config.toml
head_dim = 64
intermediate_size = 1216
hidden_act = "geglu"
beta1 = 0.9
lr_head = 0.00547
schedule = "wsd"
MLP neurons of a small language model. Each row is named by its layer, matrix (gate and up: input weights; down: output weights) and neuron, and shows model dimensions 288-415. Each number is 500 + 25 x the weight over its row's rms, rounded and kept within 0 to 999. Numbers have three digits each. A neuron's up and down rows have the sign that makes its largest values positive.
After each neuron's rows, "fires on" lists the tokens most often at its 100 highest values on Wikipedia text that the model never trained on. A number after a token or word is its count.

L2.gate886:545462506511465490472483487492492512570443500510461511479480489438500501478508510474519511490507484513479495490462525496487508559507473516542498515500491474503481489524514477473459519473513513479507511502507479458508526524529462491530516487497442464484511536492491487484504488548534492505524485507490476500504481503554512534511532486496503476461519518482461472470420460504558516424500
L2.up886:472509511496461466465494505474488483504541500478516492493463476521532462498514510490485494465532457513458510481440519502548534514506475496493493468501515506515475496517470496510421493522513488509460471472466514504526500528499484501469508500509488506513476490495513499424480509498449494498498446500516482474501463489475511529538477490509544539486494547524473509492481490533474518486521
L2.down886:507470455532492492544479483506491533505491506521509508506497505479475518518519495498503472510519503507542528539520514488466468472513525493493533485452468523484462523471481523470502515449505527488520523497517519459491504505462462526543478494509512493524516484471497472517477489501516510541521546478482489550532549486505473523502476507513509475497489459484495545495555512502528503518502
fires on: " to" 32, "f" 12, " on" 9, " by" 8, "20" 8, " before" 6

L4.gate105:498492507539500463469493483525533481542473519523461480498482409480441529490478501483508473512520473529461479552521481537531535511499491495522500493523469473445444498532509522475473464459510511503495460505461489503470474503460494488474483462501517562517505532508570494493553506453511467478485499513446537474527538488498537489527497474516508503549524467493461484484530502456525511505502
L4.up105:540524495521474492482512469529521461496528483481524473456517483539465468497502501541530521520495486481457492472517477518473548480490534506539487522508495506504492497493488478507521532499481442486474521532464502496525534535469534504528538453524538505568512485455491470517497482498481488508512518500481503487524519499505515507462524482466476523537497545484520512502529460495483513532528
L4.down105:494475496474525526499484514490464503567485532494497484534485502529476538509509487472453458478513539467525540500524509444541474520493497532511503485530483511456489535505519530532486524505495510497506531500528513474485497513500482483433476531500488499477507551511511485518542517514453495502507487480492516502511490471519485461529489523522527480474518479502518531532491512498459492485439
fires on: "ev" 20, "al" 9, "L" 8, "av" 7, "-l" 7

L4.gate782:521484516495508518501486528482477541488453538481518487470478514461511493502504478496492509503545505516512472494476555469490506500496489491486490458503501491498502471490496438515521511525468497474493503492531532513512485524511554531456495477501483501495540498498493505518525516464467485538533505482503507540517511515507487534506467507542500524521542437445488483511485509492478526503478
L4.up782:492518457475516476515493480527471462499468477476580552502507485525528487464529500507462488536477505501506492518474482521533538424501492520508505518523473445500506532538500492529513536488526472472484552467495523456508526499498512476498539508479538480512479474470508547512495478493478513529520487474506534509500467520521524485496519501471524489460520460551500556486548492520511509510508
L4.down782:470515480499474493486536533434552514508545520502510519491467492512520493501504491535470489481543472539515482500518517488457488536502459484520484489469509523536483515476458521484471489511485540528505496482478460521499518497512504515530455538465504480522548492510508508523467488537533478477473496508526475486484520504470465467475510499517453473522512494490504493455523520463539482502560
fires on: "ou" 22, "un" 19, "um" 9, "im" 9, "end" 8, "am" 6

L8.gate518:475522484515542456536505502461502489480479448499516533492516523543476492463521502481508518517493514495459536489494532476509517491454515479522541450515443506512479521456465565487530536515494495465504490479493467513506480510477495506517512516514475517511535508497478507491511520501539524525473475549485528501498436529495522449466494475496526537488509486525487449537470476536461512550514
L8.up518:529503511472549485484505503482496460526502505538489478529494473512483494556520500508505486557501511546454493530469526512507482494503467489508515534513502503505517516499517537570506555531546485510496499456520473482539531518499513539523541494512461451453534492491506509524499510471439572569489499472462453475459505488521482494471519467500512496485517460495477483510467482483468516497469
L8.down518:530510482453466518522525498529459538534512494493480528467522460489474532472517480506538478470474503464499532507515451505456474512473469507497483533536475508540484488475498534498465516486533504486530479502489487509500467505500468523468505511540520508515492499497512509506539453559514470508500484532518478504523504492505500511552512520515494506503472587504491511503495535512506540500473
fires on: " |\n" 15, " (" 14, " M" 12, " V" 8, "–" 7, " invol" 4

L9.gate479:543473514532499550528478480486501499531500489468539490463566519513505492518502510536494500491455458520488471519539483479500468492525474536483503483502515500509500499472503474541539495516534486479516498479463507504533547466480511494475509476513509512539453492523512520510493470468552497501523492481483523502515528529514490505522517497505549464533503543492482505503517591489526483529459
L9.up479:489480529529552492444480473470443481497530499470526506458490501544503491552500500512501515505478469499480490460515494532491477465502539520487497503541522484469493513548500510510492533482490535466476539536500526455519453486488512508515508489498475520507499496532506504509502486523525504516501491540531480447475488495481535476493499485482528480514537536535521497501509507477490479503507
L9.down479:487567540485478472473474530479500445512501479516556477494446517480463514475495504521482506517505479534474466444491516519489515528481516485486482518483537499475499520506525493528494478531455503484471490510520477503530489504479533533525515518481511462544512480487523478544511492494545478517501515578458501522510534507457497520478473495512490447437482537502522519537514518500527472502471
fires on: "," 59, ")," 20, " (" 13, " =\n\n" 7

L3.gate1030:504522535538495529530535504497527447476484520481519535511472479486466497538537480508486535511503561495495481534513523491527466504494493505516545568461455476490520452523499518474474527508543485504475487535503490521506470487486504515528461512528547438494471498523467461556528497465485506502490519533504535502496502515467521508493524499547508504475530496459502489512488488492518460448489
L3.up1030:530479522536473508501514534540469487512433489488515522531486538513521505453498503466482456501520490507486481472481494479520498494516488486500512535497511478496500461556514490474501490486500491498550528483513476486458507513542532456489470488535494523492506525450504514512512503551482506504518543518450455509455526496499428529460529486469474511473496474491508503494514536494507506485457
L3.down1030:467531468558511474478472521445550531498517522509527463510471449504555485519512514478493522471468508524493486520517499519505482515498526520489447455495491529463502516474496481561500518487498539492500499482479491522508501482459466508479476488483485519520492498490492523499525495504478499457515499482513522487550471473535537483564504541486502510545522483491480432498512462467491468490547
fires on: "s" 32, "al" 14, "l" 11, "y" 8, "ro" 5, "a" 5

L2.gate1165:485535516471503500533506511515542510488444517481499486462466531507524492495493534499478462483541529514489520470449517480502468512506472472480483517526509474501484513503486479451505480489496504491490484489493488508492513496519444509521474512525529491491491497523504501476506525529473533523506456499522493492496460514488460510490474494476500499478542475493472473453483479503478518527507
L2.up1165:485483501489489459498499498526556461480481455471463523478513525480516517490493501460451515503494514517503497486464510492507476555480476497534488481480472443507504530507464489481471469528487543494504513552471516501544514526484490509510477468528516482490539499486516472500499494539484462489492488527444496499468466484497492492480468527517492534526485485523515476508485510501480510524562
L2.down1165:504547496502497527512523451486506543539510524492523484505486488499499513471514483512483490480466482499490474468539506510519509469487502491469509532512508535482485489500548493500559528474492488502508474444528491513485457470515518511520499529495476443530492502545519499525462495475499506501467487505537528514497515513514504524512478447477507457510522540516503513495511517488524481505462
fires on: "." 96

L9.gate555:535493479449511524494520467465478472540473515505462507459555500477489531483505518515510480533448491494549519502484464510485488504492531503502498531511460543551480473509506472497499557452503521482583504496535508515465479527488514491492505511529529530529496518521556538443480495539508457513520447517491500493502474538495524465543509503525542512489502501484545498541466542514515543500494
L9.up555:494528521492492519526484478501545486489519483493480504476505527480497508535534477489541475499476477502567519471495458512501465493486529481470505538495525495478492507498535482530506513496483461512528495540492481513471514480509510485533513496507510488509537501478539435493507509478471479513477506496519533509535489487496541483554522504524491486482503570500541496544537484507505464501528
L9.down555:503514507495459500526523513490463477512510474521486516506507475478545498516504462494446539473510492483466473501520525511477482502516498476528513558533493520496508476492467524534482514502492517497489515461490475464531456527501512491500462528473537533442528506499473468517514461483496498469490467475498509502501474467489498520463455473504453517506517471497505528434494520519493504490474
fires on: "," 34, "\n" 9, "18" 6, " is" 5

L3.gate106:471537478588478529456509490507449512495485506533459539503500496438476496510495508503508536512477450510509490514500509481483487455500530462496560496504479468513482513474470494487489560506456485530480517551529494501507523515484490510487447496473525501576497511532474496503528542503497508499476515511512510503475502486449504503474466519537506506459500452505496461486481504500458525494470
L3.up106:442501519489511489489542487472469545470519544495475479509482501525511543523550494513484512544494510502439516507527542503498492503453480503497512518498492496509477508490511511506521502447495492508508508505517473561484489448515507485524489562482537470474500545488515493496498515546463495497541486505519460474489472524479474484488475492499472489482491512492500465450465477554502510498519
L3.down106:534482467510478474497494557512532471511467486458534515497508503583538489490486499451511463501515527507516530502473469539523493541526488519436470475497505467504460500533524503485550466498490500504476472498466480462488494510431484478442518484545507534480505480494516482483479506465513531520494503545492521493490566522539500510462496496490529481494488497482512507481496511474509439508506
fires on: "ed" 18, "rol" 8, "n" 8, "il" 6, "ies" 6, "ra" 5

L3.gate1038:496497479503453477437481526538495479488521465490467524510498508468487462522471487487518471451535507476549506487536474490513523508526508497513486480513466510529499519521484466448495478514475507487498526515513526516501466466536439457439560472545502482520533504466478454546528527508476459508478501485534505489519472468528538533464466459526454515490512513497491541495477468500521469479525
L3.up1038:526468471493513486523459527485474470541455494471530566510461482464542472464504498483503491456513502478497498481484517508516558497525523515547486493547497495553536526519486504472497482515492511464500542516505496535501482494511507481494479499472473499453500465493480523561510495531496529541526517495461503480520508508551494507493463510500495485505515500535493499499447460527493528505516
L3.down1038:476515487497478513506528487481539525460509492484498493501503493524500486477507482519509521506466473542486477521532504481471480482500499511483471473500503487527515471546491483486534506527469534521497465422509486498493509517512477500502478511463491441462505494487522530493473487506531527483518520502510456513484540505476506531492476511516534501468464505505480509487516538478505473524495
fires on: " and" 45, " until" 25, " &" 13, "ent" 11

L3.gate1007:495534523536470524478543501520475458482514511505513478523495523578503527517461487500487524459493491527513516486513522517477514524494489528523557471520449519540488473514544502451530501513496493476482501491512504453462482477506465517531482518477536570485452539518511537555522446499457458490480489487485540494539528492475481498523507524479500475490533497538510510484497511473524463482477
L3.up1007:553510563507515513475490526518489470484466510510484500451541517488495526500483486542512522517511463511521499521523499536456494511495457489539549532496471536538523504528485507505486477527477493482508522526473559489478463521483499510533468456516520561503483502518489520503474486495481497496475459491508552481529490498473468513485502509460520537510543530533521493527457494498509469470505
L3.down1007:496502486466498516538508482478491534497518477510519535528462507486549497509515502504488477518517532503482494498518480434501511503487517508533522437505486494479502528509466502516547510473538508512476502548526487488518528513494497521441499485503494469562509489472488498471503529490528487526500501506488516521463468515517533485514443492501495477466514492487493462487519492515477538547504
fires on: "ir" 70, "ign" 8, "in" 5

L2.gate647:476480483479480497477443482507486462437519540469512522477542475466473460510494506473521482469507474500507513514506454453490508495480527460488496538479505528491519491481477493507548475501484484501497519552534514476439483461510504474532506558462492487505501499497518529456509475468521458492496521528500494486481488539472498534533480470524489517537525497499508488507480514489522523507490
L2.up647:510475494522475507518507449439520532516446497503486472530466505492471484526490542483489530525497483495457522513484507496521515472521519516548460498519477504495493488551506496499522495490515529501483478497508507503499524499518501512517465509515527511500496525486517502499503475481462484504441499577476479524497493485538465496522478491511509488541466476537534475513525573463508495523532
L2.down647:531545451484481502494512542519495519474554489490519511504533481500521485503523477496515520436483502507510471493513507502477470480518508514453501544511495482504514516480480479506459514539515484490527492516462511524480479518503487489519534502487505512513519476564501490496491501486519510520517509481496501500492525533478520507558531498478488476522478526464487499554482518496508510464466
fires on: " in" 56, "ical" 11, "ec" 5, "r" 4, "ach" 4

L3.gate176:516529501476502511522531547445481523532469518505483525471485484480523487487523527522445476507494481522460498469514496513539505452490460511498477482527476505481508478502481465497464498434498493486482480495501497515520490499498492479461485447480476500491496487468494492520513489500542501445474519497476492460493515570549471511469498488471473501513507474523524559492503516493536505498516
L3.up176:484489448503506504523489523455477528552505503513491446437542489485456537486473512507485484477524506488471487534519533468511460490530434515457491502530553552462477496491484493498493543478453512501495506523523514495488500506496448458491506503511512533472441497489510548507513497509517518532486485485523504489460490498496508523480515484489531488447531515489510522479468488481510470477468
L3.down176:523503515500502552532561500511503458477523511493488532503479502487502493521464500501485482537504483487505484552459488511539517530499576512496531520427529515546489545465524476506499522488450491488517478511513482505498530471501505532539514552484489522486506486501521481510474503523479495501459496537508543506525493526486475549478515491481513505518539488555481501513498501539500474524547
fires on: "i" 91, "hen" 4

L3.gate362:454489499485531554451504522483515493501486494476492532483467506434547482503519512487509491452480521442455502482497505499519494473479519494488490495497493524490502490497500474473482510453464503457490494481545517494508519495544462478514477511520461484515456501516523516525482499475463481482493511502526457502479492522463502546514468513539493458505490507564501473502566496511486534491472
L3.up362:499508477509509504508526491487490490477523505489513461486481493460495553452484534511519549511490507461454542482492564492511515459494494516521484481537517512538517530509541501502491495536467489476445539560481534546519483483470496498528501449530460470461478563492514490539478452491486570534470492487531463484488489494525490494513502548500508521498538512517517468527452470501498479557472
L3.down362:562519477458559503472523540529515518510534519477473504495504525511473484531518533509461495504498484543508470489478504477496460540507465488530486515479496503463496515515485542466560509495512500524489532473493453499466502504540540464490509496460543487509479453539471476493466509539523486461514513484452490498496501508498534543498502488539529455499509487460516504516511525507538484529500
fires on: " in" 54, "In" 25, "in" 18

L9.gate296:471467481479445428461491545498488551464509513496544501481483478491522498527500502499482518514472477514546490501475560485497505479512503478514482527503489518509486470518487509505514542491521508501517478456483531447482509514508473487471473523533483505465502481450476532442511500476535502494543490504483521508495486550482476512485487501548535500455519464454477500508566463560489485494459
L9.up296:486499511480484509473513532489508507484463525487526457487487550454517486478493516487443539527501487486522461498511519509465450522500487542505500426525459530488479448485494435502468544515470520446457516499529525502491480503441479499468495539537513538512499508505520473509547471526494503478486527481506494458496487527526502490463486497542499525470510425528530486491542465503504526492499
L9.down296:494467527479510517525484501489494500521484486503500516510534514463498500486508506531523493520476520498468506505489530527450487441449506500491560549473500501464487489510544492520550499512501502484513505507466476515494481479470506480562488499477526499477500531481532540509498483523475523504511490468545486461513541478499463565514504527468513475486489516488470501506502504505501508480511
fires on: " there" 20, " We" 14, " There" 11, " we" 10, "we" 6, "There" 6

L2.gate164:527472512503537532493500497445535549509467528462529478449486496484524537479542516481555489498524489497468497473479496473482462496483494483515483508518531476507512438507501502460461510484447484463491511484552494506487500512497483508506461482535556489507473501486491503514505469477471507502521512512520481529450471505509488527482484471481483521499556507473496469490517566534482541465519
L2.up164:576477527515493480470451476506513510514477495522518485446478490485461493475496529513522501491487512499501512504457462532540494467470536471532464520495510485492485462496525474518495480502457477515477501470518475475482502549461523502481514445511478445496524523485472486482492503488540539486494518524465554518514470495511523515507466487476462485534496500525539510542513506527480507530485
L2.down164:506527462518493496541483501535496490497514480482522467527532488536512493482500490496496504502525453560501494514505502487472481523544486479456550517447501515495486507465516503509541498484500496496496494497507482533501490498533527501512499526492486486537502524471511515493534482493518495522526463507471515479458529483497508479527495546504485509470509490506487521473492532523534510483538
fires on: "um" 15, "oc" 9, "am" 9, "en" 8, "is" 7, "ss" 6

L3.gate1138:502491478479463495492497473544531564495447532469484522508512450494472515501499479460495494486533536487492493483498507468490509494505502560481502479532474494520528535513466492485441507487542506507475480528536511455519484486503484490490472495541476511514513464513464515514467498514464497518497501544473520503525473488516518541568462507459489482489531496507523509558498529540457492518519
L3.up1138:499463469481504464468492488523501489505500477466480520497513510469495510502466489517497478485490499530487516497512534487503500500480469490490505504526489497517509552482511501467467490461507530439472498533501516493509508474527499498517524471519504487501504482519496484497515493497551489464532479520505497518501468555530494449484504537488501510502528524494486522504447453499444501541490
L3.down1138:478473504524510491516510511498490498449508531496489512568461496487502495523507488537508509448522497477488467481538494488488453478481512507487542506528510498508479479476516514511540502501507526533497459490552498501497502493437482483507491502508499476510490535506520474515479487479487507503499528527535517534538507488516482471503486473468476519470500491498463433487507509486489495534496
fires on: "." 89, ")." 7

L8.gate461:517502498496545489504494475477501522488482520494535516501474481478518490503469525483544499533469485513477488489506474467510534498479485557485519497480537546535538431524510521477492495493504488543464488526453517481507483483483490479462474500467486490511485526458443452561467528482511466505529488497496507493481523505535473524481520469459485468530490521526467514509503532485515515496466
L8.up461:519514470508501478508507467431470514483533507488490514484523519493495490525434481535513452481502472517516480524483452501504433500531504454534493470526472570472492474504496473501467553475492505482477480502492517505508497484536478496493473462527494509500511480508494506515475468506519488475503552531513493490517491506483525486479537524518484527494499503505498451538520503456549479530515
L8.down461:509530509512517499454498503541516544503518491478492510509531429504519506501491501505495499511552543521523511520486496536469523470493509488482494518500480490498472505496503513510517501481497460493497486494509528525532532496468496467529488519532494475550532493518470491487485528485485490487495504555535493509467527541475478428506490483487463539499492505549489534486496468513534510505511
fires on: " bi" 14, " pro" 14, "i" 7, " di" 6, " Di" 6, " par" 4

L3.gate51:509488511460456480496490464488510488530504552523546522480484526540509477526530530458501515466471500487544493517518470471498491462505451510449500538471500499510499466569464463482480504504510485530474496510469477514492481557520469476462556505520507534532501497453468474520495467499500485519527482522514490448489515513502525493540517508437475480504501538483522522487474499525514479474523
L3.up51:487480500455533480522507546519503451476489553514505540471467500527536536515587481485479529508487530492498493504509519501489485531527524449507512521505483483487497523529510478476454470515512484512487455462489503533472491488507485525505513496472491504522515484494496528526519537515493517492471530478494517491485480517534482445496446496480492464523482480485467515472517492523459473520493
L3.down51:490514513554512524489485521513505500435476452495487481481499501496488479504497492525534489499488486513492481483524498483537497494480510489502537498533485516497506504521473489526497526485509490486461566549521467491523482536529488433494454514466510494469483499493525492496449476477512478523481506526532474501465480465467514550523490489487515522508525485503517459504469489469517474526464
fires on: " but" 57, " g" 14, "ent" 4

L3.gate1148:522501513453495507484523484496508509477490533495510490499465475508506513464522545515507477490513506481495477495492490518498540523484462470508472512478510472480506493498507484445493523461444509511516496480483448491539487503497518515447505454491482527482455545520480508547564498505496492528475524538509511505474499503502488521508528498505482529490520531515476513543539473492477488483506
L3.up1148:490511513550497498465504529481516490469484480463510494491497502492495479478496508446501481498525482485484508491459514540502531502530498478531486486506532519503505479552508495461517515524477493495511503509506530498490522516505460462537493488541495502487449448489520506500504472511528508464490561505488491484508495520507460524520557529527537515470497493512544498547505481488535492467465
L3.down1148:532501453479509510542493493478562519511533460453506457470474482522504514519486517474482518509492549500493455521532474460510499515510524533478481490503558403505468559501502508482499488481497514488484504501509501528481514493479554532508478525518472510514503476506505531511505496505544481520537489548479517494473521503505521489525459458484477524496519454519484498490495473490540471482507
fires on: "i" 79, "a" 8

L2.gate703:478501449486478474446492479513511494515516500475513509466476468463482492502517475515500513506498504502464517496505495470490542478524482517509506501517539519464501471513512486494493518519434463477472497535521485513523444521546483445486508469463464490514490553531516490483511468482542502517510484490528508456499475536467500527511506514508458502536483521489517487536488486483480505525481
L2.up703:499479509509478513505487515441472488499489508498487498518446509486460508490506509485511508493500486490473486500534508468546471491478474517517510472534497522516543512530530507474453500474500528491488497499527515518528506504497508512503528490505441504493463529470503557491510483510471494515502499528508465534446479507462506510478477486467519533541494508460503524490546482500477507534498
L2.down703:480520450490545530489542507527496462472536498465492465524543489488513487504493493504489498502500526499510532528481541491479484488561518508517537513525506494467462539506515528470529512510523532527480513493492510475502487520526512469520459501452575501489474493539495458507532488469525530482479524489497503477500546524518490557472504486530456549508484486538490490493479505473484545463476
fires on: " in" 61, "In" 22, "in" 13

L2.gate371:466548493519485504479512478496525499515491449470482466467447492494457478475517482460501509504516464504488471502485470483449473514497491531515514502485519491472524503470524468512513505470464513502509469527563511495511498508516520472527496504527511527527480510494473477472470489501498514467499543494485509482434505507466441536522483528527498474495491507464480505529484463499498497523470
L2.up371:475515480510525475540497458510542486497492502477460472525480518478507501495507528461502437483532485507501511533574459507499486500465507505528525439475494496499491520500520482487514533513479509492536525503532528554554462504525458529524456476511514483510472482485524528508524483437502494497482455480505518492485511510473485476495535508489499475457511521548570540548502520491462491518492
L2.down371:502549466492523504484535531482460447495503513517533508560466498470478504496495503503485507498505490524490478516463559464468474502518514528487515502488500486467488476519458550476546491506511517530473509486497514480485525505511520493545532517486503474457489516518524479484465524438507518507494497507535506483488541544448527511475539500475547484494512475505457506483489479493503497449503
fires on: " " 43, " in" 23, " of" 15, " a" 8, "ian" 5, " the" 4

L8.gate1148:511503494533529479492495502460522515478538484481500488487488534541486497528528510481522496480511463500464526536515498498507495484524517474480510490549467510518480505503474536513540517476508551480511495470524490478530468533447479505473532526440503512476491475512459488498543470505500507488478478454508455499508451539483509488487531496507528501530485503470481565524510487547468466534469
L8.up1148:486502475484504514498531501493488511517534481514495480516460493509516501510498518514529483470527491488457508495498521506510517519476474520466535479532508477529485480537450505517486497454516533474504502454562494471493471516489540497500485512502527535466513477480475482485536488517499515491531458496543459502474523494504504496515475476526505466540497508452487516530502513480518463523453
L8.down1148:502441533523532500530485511505478513506501529521498515536504518498519472516485548512451502492470502526518515491526462535492506501489508502503514467468523504463506498436494505455476522566564464500502507514491496487486511466557490460489462480552514499499499457467482528516474505507491551504475501457526438506508540505485492482485496502506484519487502446534505491451514492515462507479510
fires on: ":" 32, "'," 16, "," 11, " de" 5

L8.gate230:542430480508532498504504493474498507486494513459491541477504519507529529506461496500536512482509475503496467472502501498516489470526502515492481506527446510523506454463536533500529497528566489542526502500521493504507508528485503481484544478520486485547497478506507530458495486500512493538525477532492521500532502520532527506512481488477516505516498511505475510564472517524516490425495
L8.up230:507509475507523492509516420486520513514531474510524494507508502482539541519522483470510476492490470495556488458504482521510536511531531568515502472520475540495471481479546470473477489483498461484517499481533474523497537503504529554509530517493540504473458518534574510475456460497501524523479443458510525531494504499465483510544512500521558485494489502516472472521477515521501465463500
L8.down230:502508531478508539511503482526522508453537472536507543470535513507529512492491501478476502454524543507528471479487499481521503535475495548487511495478537454478478542488501457484509507489467499505467471501506488478493508486525499449507458514481476445488492520503462467533492493519499503501499525490536528497534465504451521545484509485486474555461468478485535528524512494516462505480529
fires on: " is" 58, " ref" 7, "en" 6, "," 5

L2.gate960:483482446504475488487527504487520498447517488467498521525446512516527450468502499485475486484515501479466547462544505482509494529525477532487517516511520467466484500515450479488479467492463508507487480467494480455551495504506431475489476471549489482469449521484523494509498532502524479498531516531477455511472493507491492519528494518492524545521528538515482473486422458525511520505500
L2.up960:471473497528508492523531561529494478529496447457512494480470485511519505488471463478480539505485524487492514485537502494566505543524516538488508503485519470461492520546469495475476483494476522501450486509504453466527520481502489510477523513526489498502522521500491437536504536528524498494541505523521475491480494482506517492516465512507453509454478508541504493448503514491472494516496
L2.down960:483481473480501529448448450525459512543486560518472529451507505502512477499467510507510532481493512529530478521486504492491461502482490493527513495509474502543485500491511489513467531489493523508504505510527498479484487505484529492493502511509499526515508476508498536493483514532466534497486480498477481472480515489511482576503484511481491484503508480451495537508510489500551476506520
fires on: " |" 40, " " 31, "." 5, ";" 4, ":" 4, "," 4

L2.gate110:490470460512480481471535533512492464498485503494477485485500503508519523475523463479495525495512525526466518489473494513479510501549461475531517512511506453499503515495496497475445486551521535499501501483528492511503499552492490492521500497460494478473510496481502489491517491470514556552506520535459540485492529519510481503480493504483469534481509515511527506499421512516476493498489
L2.up110:469485509491437529529493549502475497490505470470490482502516503492517529493502532449471540503488560497484527522480507530503488505490444483485515486485499452507493498486512485461493460500515518474484567515532493522541486464472498513477455530540485514515476498495523505521538465530510498558525521498474511479505473451473523515471478518491464470469495478487530448515498468457450525516501
L2.down110:546509475498510518454502456496557493527490519529541526497499503504481479481522501526534505482481444514506484458506496485512489500517528519501470503509523562543534516509491507502525547496476466511541447502489491502488506524541502513504524496481491497531499485491521495499450519497457492481498462508511460506478504495531481522502517543524501523514514527470511524477522505517548523499493
fires on: "." 46, " |" 15, ";" 11, " " 5, ")." 4

L3.gate504:506481518487515529498510474498552480461485492476550491526487488508537535509514477479528487449481485490500463493453518468442533468493493468520509492506475486487471509501511499503497518489461520441451479451485522521485489505531442503484513489510510494511428491522534495504533456497481496528514514509521510530523560443549523488485465485548479478497518528484486504487546467524505499505526
L3.up504:510486503545490528463511500487526523530470499491516491519548485476498501485515484483535517497492511507486507508478518520490443499518534492536529532494477497483474533519452536461457540538492467501495488497554542527506514520503483533458535543536480539544502515527514544521519476475497535459509503512475528544516544469548505503490479582552488542493502544510478520472482502508512484477450
L3.down504:535476542443514516497495517471484508549542478527472518504468495468501529503524488511447498522475511477505495507534508487479520500526481518462508555467532509535502515491519470492497481476520528483520467522468471470519489473508562459513513452497492475499513493537520488471471513517472489514530518526497506463475463489464489499523486486481491486497500459485517460513491500488486539487530
fires on: "en" 20, "ale" 12, "ge" 10, ")," 7, "d" 5, "i" 5

L4.gate940:507521516532533498483493515514503489514515486505524498484488503498557511485476509510532525491528472501470511478498524503474509499477458522516558493480486547511479505510498545484494474537498519463504496487472531505496448523517484514473500549532502488485483492477508495552497474523475513484497507447503480507481584485496487498482551466483517460545490449523452497476490522476482478529450
L4.up940:470518493444515505482502484520474560520499472486516503501508543482498512530509480476481473508511469467469501495505530547464493514535523495516492520474490533495503498480551462522487501538502548481437467485449494502559505521501497488466492518505519525502510529491518522458490482508460508505462510493508500482434496503486502512495523525481491501521489513532524515528495515532509532537504
L4.down940:549476468552425497514480501509509469510488493472510520495460488500493487481499534529535522467492523496513469510488460476504497528482533492524495510492463497509468502537482519462527467477493445511509514540524468487489495466485484517491494498534478469488522482507510541500518494504525491513492510529480500537552517487515504500524491489509491505513492542468535480473540449514507514529513
fires on: "ers" 24, "un" 11, "ir" 8, "ber" 4, "'" 4

L2.gate686:467464456526517519493508518505491481518505482524506556477518521503485538498480501484483462500482506488493472496512537457489485486485497481504483499521508439491526563494473512513507513489480497452500488496474522471536487514478470547496453510520491537486498482494493510468486489497520495484493497460470493461467473488446489500519509465478497451477513467523501480471517513458540502542503
L2.up686:502468538502458524480490530505515546499505472511524473510503498474485510493501484508483489519502528482478540494516515500451499495482494515524495487474502473538503509551469540513466464537526526499507500523514527461545492515522521569519469548500555530498481465511480471505509498499513489506467495520491491487477486494489495519486499505496494471487507534522504465533489469481473530514518
L2.down686:521493474482506486509536504498476492506496482484510503475468536506492480476494523508513542501502532524497478484454495466483451487483498517495518520511492502497521467464521494495514549497457481506518423502490494499476483505507490469508515487523485515557504513514531490489489474504508514515541510509523498512491456496509493504500467488504493511479515459486494515445517518515501490519508
fires on: "," 66, ".," 19, "ello" 5

L2.gate401:487456492518484509490481512527511498477487510503450538478470480510489540503498523496531492497499489501528560470490494494488515521550463483478504454496499485565472527538488452495490503490467508469527460532550504479509477511469508480487501514512501504516551471507489486493501490481552470532523452501509520484521485454488484501516491483475520506428503508491500490494472511528507519499504
L2.up401:467477520513463474489468533515481520529514494474491500524516515480437503498501482498514496494560516506468510485498527461509470492469479504516501503473499484508501512506519478456501500460512492477476503481502497436519472522497512575487477481523476546500516495485457455508520456487459464488444511490439488467548450490507509515508492467461438523507509491545508509548531513471492465509494
L2.down401:487477459541523503498526477496515482498491473496481504480476510513506486516512521516493506528476531526513484492516477503433490499526512483471483518543494512535498523525499451512547524554486498522517483489524506511494510481491489486502516533488508522520490471512503502462494467460505513484505498520501501511481490483472525480496486509534521482470521504509498522507533520500492523507552
fires on: "," 54, ":" 30, "." 5

L3.gate805:522445503538527491491464516497470516475538572500500513489467494490480514523543493516498519460502465499477498496485494514549480545498479488515499480493507542530522478496480516509508480501519500536520487496517514521518518512518478507534515510454492489508530500540527458505510485458542476489466451498480485479460497478508521519514522506532539500534472493497509510479512485532501458500471
L3.up805:441507525471476494523508483497472511512499455499524498488487522489464511462486514514495550481489489475455538534509504490487478466502498499542490471517534470520464531488474470493505502503519526469489507442500479459507459465517509534466492520454507516508477493443520519488454523517445519507528497504495504529475491530489509518532489542524539517502491491524518516520519497484479482561496
L3.down805:550456526507454489542465516515495489476484466475504525467512456482516435519489478463512544503496530497524459511473548482513492485468455516553517531511464502464499503506520514493452509469528470507499488541503518485519508506441494471531495434489475476481509487500548464484530526512482498493527501512485510557495464494522539470497516507506501463497486514474505517531489505511494525497496
fires on: "g" 27, " |\n" 10, "ce" 8, "v" 7, " C" 6

L9.gate749:497479466498541505505467512488518521512492492479515495484510508507530520525512488534474531499533464526515504531497487470523485483517475472517489507520467498587456482476513525562516506459470483488486472532516513461519485531454518482502516472535484474573500458526488519510519466504487486463484486453482474478499485494494475464488458498508507451520502483537491471486541545500508474513512
L9.up749:495481515527529504452487498518497494519454516536508501442496498464483543551534480493532501496459501460456499515524538516501533466510551491528504495493496492531517488511520499521538490525481487464452490527525504463506483509435521501488483510494457518504523512505494490493500465478460504497445530492534485475490451480500520461500493439479485467518489520477501501520546517486495511471508
L9.down749:493476500471502481512512498516505529510523484478480489519491507524509500504525522495488573511516520533533481546545486487515457501525488487514523503459516532460458500526487478539490517481499483482484539491518534556523470514528493489451526523486510495466506511557522497561488521500550510552486448523448503532520481481486538512531534526510503544486471502514493472520497516452507494505486
fires on: "\n" 26, " =\n\n" 20, "ov" 7